{"n_kv_head": 12, "attn_scale": 0.177, "extras": ["capped logits"]}
MLP neurons of a small language model. Each row is named by its layer, matrix (up: input weights; down: output weights) and neuron, and shows model dimensions 48-175. Each number is 500 + 50 x the weight over its row's rms, rounded and kept within 0 to 999. Numbers have three digits each.
After each neuron's rows, "fires on" lists the tokens most often at its 100 highest values on Wikipedia text that the model never trained on. A number after a token or word is its count.

L7.up1521:461527514526486547578433483500499513474511549575532423556474514553532471431489556568473542561477457471451544466535557537448459482544542422584496531517487529555461482482437518499464525484425528540423430533534396486488437601406450482413564407531520385447564451526593506437471475578478455553475476559622412449442378469466471484526461531527484459470458510470504541540493565489565486419538
L7.down1521:458510516499512525578538369549533537483483444473413435410457565515488513501424487465495434504465516401513466528523466567517527471413522474516453543465501513608477535459530513417563511535490496444446502483448456517510544541574442510634585446536565428483528490460543480537489469601532468490506456405404590539545464534556483474580531387473499596521389521541545545510534465409495570512420
fires on: "r" 20, "ir" 15, "ing" 14, "st" 12, "l" 8, "o" 4

L4.up489:444572476495485488484472569407449456481547465496534448463457617381492529492476564464500543492449468458548465466510518478442489505510470601468490508474536442454455515565526532469489567450479481529489455483518433519540477482496425509413535484482598530535528620529384476448587544496450460536430501491434495553440571604441470631508538578391511450450503475491546559446538437491426481351461
L4.down489:593427567450522539358432430525370457467486430481496458528464557389519505545445415508526422554428551541511535557574497554534510474528535452393528493491542546486447561532525540509541498511502493502505596485460463561454467521441442500474496468425547499432514603512567490472533535497486527523507477479594544541456489486448462614456460508501443495504520402529570489637415514516579446550479
fires on: " an" 28, "od" 10, "9" 10, "ver" 9, "8" 7, "ot" 7

L4.up1126:509490501414531522539438515472501455374585420553563429498478487477438502491478553492427590540516442470492560527488408492522494529464529524639527530541460484528485550560501544467502539582437548498516545548420451459538526556489516447427442459530483519448565448470493568491576470443478503513382533493533545553393487520610512517589475536395485355468531525483530488470503432474435428489518
L4.down1126:581525530417508462362484444527528489485563487492400489536528399532521579505451503576415469470465555466555511505544491433514456576482451504490478520454420497571477517548480467465528504493498547494422414499441528533511501520542441466517408418474535520519494572355539473476521462442454552530502527459555466506543472477553490471464513505506504448481566493423530486556547445490410579449558
fires on: "." 55, "\n" 26, "\n\n" 9, ")." 8

L2.up842:458587488430512598528514524537549498436436458452503603542459467517501461478535532508576522525580435547487549450437556546454450468524534531591405577444487496568521534608538537542461515521461451434482612483509434506417461457474463586477437439515426422493444463466546614499497525449466461517520551495519487550452457482406518491507419556475398528532433485524485444518610577489464517535561
L2.down842:562460565461468519446500522575516495561532602529470471370448463409589604562544522576520447482515536574526457464442535501445471462559557504482470512546482496491580445451501452444581492471455539455455479436601569536578508523473553512459550470575545533430472454600409483573411447579542547437518374466554595509534477422501563558523526529486448473571460513493499491496455467445509468514588
fires on: "ug" 20, " in" 16, "in" 12, "l" 9, "el" 7, "k" 5

L7.up106:484575524623526522533416544587487469469585601434533511485480501597462455395506501414541560494382505473492567498496459444466479484496496479533472434467496548545462559567520523497485478574380457444460511476469522475560581551517500471460511463502425537505567525413493572405532429469428480514480478540485430599435583543478517516588495556501480436486518511471487509505589469545512558540484
L7.down106:519497556484507515454375476550505531544452475512451432480498556560501451497581542549457543500472548508452539483480487460438413590437454607423523513500503513542559528562495474446508577519519463483502525449469453553534572524502441453478556380532519594540545503408567506535507482528478509602456395488400517484437454552497461484471446538463441515450420553516498535518554435493507530412595
fires on: "iz" 35, "===" 18, "." 9, "==" 7, "\n" 5

L4.up1286:492532459499506565556516513510577564429560552530585531453555527571350463500443500453524505626442461484539511579533536448567577493560463543479569583588459495544497475496542477430434513487386572423442507561460552475523616513480531501486423519407508488449535488580502544444496496442467481495529490439538562461483389571505611623592527546484462424476494531575528484518505568512497507451478
L4.down1286:464526462457479502606632542505430513500483511495573396553510464460482552537422480578607495558535500482533556469576538484479522562475559416522458483450535560491492507526504466587413503477485481566464515649444554463511514515560475456515514542438541554547517458519486489390451522471523603599553447464522472601506559448515523497499531452597537497600532450545640406607536539466451486471510
fires on: " Mar" 38, "ric" 12, "ar" 7, "c" 7, "um" 6, "?" 5

L3.up915:496598546632486471506456484461460524514510507511564500492550475482474426485502525436606533462396406506497453453505554546489505512437501530485423503417531535469440607562483518520476503556509478481587483509450590511461632572483473515515496503482420507536523492573496542575483509491478453477446447527435533568504587618470542445516394445583493524459433550481566512579484519503461385492514
L3.down915:435468573575482472449438549439513403553476482543517429587540535509535464431509453428549547486421483476490515457415509466462391551540479447516507620482543473498507541481467524507567474595548482530489459547480558442517513569481449563544517503504556548457535556558480528476426427588448511533525453432489478496540501469574547487538571508458584576481514536631515533519470512456582549493504
fires on: "ist" 47, "-" 10, " ==" 6, ":" 5, "==" 5

L4.up193:536504462442538506535420493427524510397554542486536428487470461465486482462483524516474501518508459509494592474470493467431460443516603510488547494438420482414523618554560497584556444551532473457482597477390544452445556445448528506451519492492512541511538462535441538592505573459449541519466525514542480554484488436562480462610513505485616647435621506603518485497447572422520520554523
L4.down193:516522466549425462408498399536519433458552424458503511493524541595425621507485514480566539544588513569530448559479556592478504477462545461554526462477471521451568522468515497514503481464479456413542591458472431433480543464567523532552507537475446491523578524524506525426505411556531532542500485542496589454498495472460523574510532493515525542443569487514497482640596435496514556543425
fires on: "-" 53, "\n" 32, "^" 6

L2.up1365:484503552501440578489427489524517475560429536631552491437452492564403513452522479462433598488403457464521480451465555503484461480491538454549452464503474474396535586562509433559435494594558466447563542582408523472493507475430431531526565514493485424398534437515463508555531475420496456481444498575524510461543564592518480510486471494480424486564462556465473471583481492450554436494544
L2.down1365:418486432477441499573464395483484509514472499497539479533466459532499532486435444514468451467496506475491558487495426514473365521595431531505473558418477580562473456629529502475498497519403510499445438562584484480534459434600508465574483430535517507518500573505513389572531419478485546459493557431482561572513380467490452476498504495406494459540616429505469548534370564518528460514546
fires on: "==" 70, " ==" 29

L3.up235:464479529498482442470466516467513453500534518513507542453468564435501534413448444478506525518561461460476566496549446514559543487525474384587503516545510465488431523510472517425567433594505525510483452463577457604499488537512406438454516527467509476466525462593407589486629423401511455532550582505531542594394553516517534437504589451530559422503474514438596572508581486455479470452567
L3.down235:465491488471481525536541536497489451475467490477547501522480571551475492411460494472461474460457481560490596558537456532438441519504478673519525503579485390386466489583431493476611491564504540605572466450448544523515475471529523448460562482538451512502449430507529443487495613563523512466527658559451531595517457471431532429496474541455425454524465535458483457517399503425460499536473
fires on: "H" 20, "2" 13, "." 12, " |" 12, "os" 8, " Te" 7

L2.up1351:464547463590500472552516507551591450429520493509507511590453444573396537506465545520465486518561470491635506562493513623407499484453522512487562511533507530484475574500521535556537514494555482471542604449385519508454546595459554565630477522555418579521519502559442528423546423603423484429461549519565523526486468525577464549535479514463635577451463574494585455513491507495480420552479
L2.down1351:497392403581526497488529392475533521525521414531530517456468548616444524518434535532551487546499571566622448577560509524456542512399528550561466531465491472508509507525520457533457497525459471476521408520493487499451501546485551535478507497545538505421501569460549461456470464557541572466602430561601520456552515413555450491484482522496508552538537531382519418504458456476510477599565
fires on: "-" 100

L2.up1167:411585458500513462536463460559569508409508543470559445540512440573508483511504455604523586508523533526433461482547509490509478427514557522554487585511518546418511556537531477541490490578419473458477472468451557462445451537485527535507455558472476486470595447553528496556505550466508354448542524539544598512565556504410509547554560550491535433538591528438453615454617523486573546482551
L2.down1167:533521479536567392520507509515469498557545457476364435498493546500479502503465488507563448488509518523508448447454561462505511435484520486580459524489371423558481528415463447511522578530541444449409591546401523519442426528502560471476565423470480516502473568440412425522527489426532512439498409579470565437446557477509479533570464462516548415507461495457514504515476493479530477530517
fires on: "–" 24, "f" 18, "if" 14, "ite" 9, "l" 8, "1" 8

L3.up203:572508559656542477499527588494507528453513488467516487561531507533500495500422497496472607468564418474567504532492521453431434448481446481490609571533486464415514546532571479553426493525436399537483460471409521470526564527534505580494510534515468502443559410528539490525530533401506414504504330492465553497442549495484596482469503491561509534543502485513505506597552524533507454440440
L3.down203:509573603555548516373533451591484464536514592465514592526524424522505555487482485470562572426496507504529519460394541472454408516424519504421465678493531418565464530569522444423475484483491361546552469482474498544522512458496524581433550518410500505460508523476508534529532508468450500509535502610499497504530450558471541434489439515591483575520569478505542561549436577593499456493520
fires on: "og" 22, "ong" 20, "ur" 19, " ag" 17, "ist" 12, ":" 5

L4.up890:513531431479477551502480490434576516549602522497611538459438494573495572586508540458459574466415426452522482485501500487474521467546506538457586467590589440502490469521547545537568501552470518515529447345532538434500563482444496514514459607491590438527524568477488521471515484505452486540462541507481514515465485561524561505535464447452445579458428507515520499481564559566602446466414
L4.down890:499354471474534458506525500555503497482573469497466578546404536531582473572520450501555474534436585471485525475539480542549500528472610442450472553620496602504482561549550494478510454481477534486524573493537457471463531553643436480514453492539556492499536488557637458470456495433474561535600565398466462616480457490489466486487535365535483494523499525515436456486508598520485478467529
fires on: "a" 46, "o" 17, "ec" 16, "ce" 8, "is" 7

L4.up851:476544520484537557516579558436492533484468409421524536507508511449469490482465515515510529490528497461498510498575468444408503442521486487494483550475540477405461495572459600441531468479421512510494520596527456430557417542513518530491517546588536465529472588489499604398577402519473451480463537510477582571488539532393490575523538594520497532487463521423556585420579597438596540452558
L4.down851:560559592546494498425525550462475458465515503518425521472403524460486504502458561559389445488503545544514504487489496526512526534523508512512528441674536544502429551546467553467527484554496501561496558415581532490581471493541519494535521521489411475459527506426548431499505459575513591478570506409512544383566490538509496507433487520481490441570481551612515421522409602530384511530527
fires on: " |" 40, "9" 30, "8" 8, "ear" 7

L7.up342:465516373534448527510488499498602484491476507586507531505566436606511433504513575498396602480446502446490504526486523535470424388522495491568584504557482532485529500470553527575540406458444531633536490425469450424496598585469430521510437500499559475461539463518522556576499506492488442540502513479487544559460532550549572513527494481538502567496474458542444468522515483512508465424576
L7.down342:487518538454560559496505473617491541469548457480498499435490529519456547557596527492572504507466490383495474575574470502422517408454501508498432562507470509598571597402471484492579421518526521575439511487448499517487516497413510619602492451493590391519519515502579457515484509462522466536409429447465494530587473539500409519539522491510412549551505523461414453524529545486479443464469
fires on: "it" 16, "ing" 12, "a" 12, "o" 7, "r" 6, "h" 6

L2.up1091:499498484502486578444461645539545515520536528519464524523493604567453513412480535511482457480624455552571509523416456559467531512447475452536445465458476429560493582556539482437625535534518468462504580458463513578418572478481433457472498442531433415375479452453474587482505583588501535513480511544519500566486504476501554514493546425501469532459492468557548534481525542597451457518596
L2.down1091:524579483479535479393492555451511484558509503437459554462466505534562475552566473486524599422554503443441400428442575488490501515550507472495422580527446472528577474467499439454493555572362485516525432586586476511481498403544562488536502425489469480463420495519528582502513479465536509544483455448459594512439437483481493545585538427550532423521504532465452491502530499493548649534491
fires on: "in" 40, " in" 25, " j" 6, "fer" 6, " In" 5, " his" 5

L3.up171:459580476477415578505549459555545450450551521560569413491516604445521514518471440475486501607474559469503534529415427420456471512390527440500465550456432448604413542449563565538490536527556492492529539518591636387488435457440528472459489511505487501509518494590481551403553531549520460477491489552472475491463439489479483513522449460511556416459495510538432497484489522542565381484513
L3.down171:449461489537395467448491430496463486467520404531395433616548529474470526560438487495407535587534503493550450510439458469508421436497485465522426486446456507551569385529517590511507531564513496523486491610549618466497491494484540458448470482503511498556438462467527549403496511630513526545557373482536554485529522442490499456491565433480574430579530564539539512527420453479426412503525
fires on: " A" 74, "1" 23

L4.up34:468470413624506482522507550572560561479514549629558613437526527504492524515528489445447513646504449489532526558493419478439490515491484512449524461511447469515548504460555479463544466513476520501446588615448494470535576539433456567472470559512483513450454464539501545401472527458487468454496531453513587475501500451563576503526621428514497519460405531533510485469548570577437470495511
L4.down34:577598488529514534453510443543521616520492517586458537500544529466544525430517440505592425539408549493534496482468482458483556473495510456455502521578489481498524451501469406507506503498507502502518517588525492493543568641453505466605487452488417449495436427606454459487424506440564555478438533419474499519485396502492584506529554504551379534493550483452531528513394601527529463550507
fires on: " f" 23, " con" 20, " Pro" 12, "ric" 9, " rec" 9, "c" 7

L7.up920:428552405545554593540507558437511444509453452378522491520476367471527506434570488451493494461441535538522528494583507538529466491463519505571439499489586500466506534495547566485415480492402539476452515588481550520513473584467551568444412527414578481495494404509534496445552537546478438490525551503499502563483507554530548563575556482503435543494562518515400569478578579469564493489473
L7.down920:483494486529511501552466427453534519481602401419489461489407466508390571495483533488526525524500436518547446505406514497526537471533512457563534422535531449476463522453552504524501450493397516439495565541430464507381459463518543455516404477441458490410535505517455417560398550524430489530439542464538574511451548409457548429620479479484481469560485532547534474592533510508564489484502
fires on: "l" 24, "h" 8, "1" 8, "ld" 7, "ast" 7, "est" 7

L3.up1487:584521501592532373485522509490533491554535513526497461467454562489446507499515537492529523554541481412510482448561409531567521454529513427444510491584492478370447606565430567501591537585456423490538507525516472420477411550485374473491479551523480506547590549580402544532473453498514477492514496550480533592543559511493655504431541416572559465538439481568566594477494466459511499450430
L3.down1487:568532538638558538505454434529487415539486541499510569514513545527443489586499495454430447423588439507547413515502540561485463551522405571523585493550467557441468523543471522551513521481472507532579402488492532475476574462400549535526506562509516501537530509467528453494483458513490455481525501558516529488507500398445564428362529536546473520524442539500506580493546518527599472494476
fires on: "os" 61, "00" 11, "es" 9, "000" 7, "99" 5, " Te" 4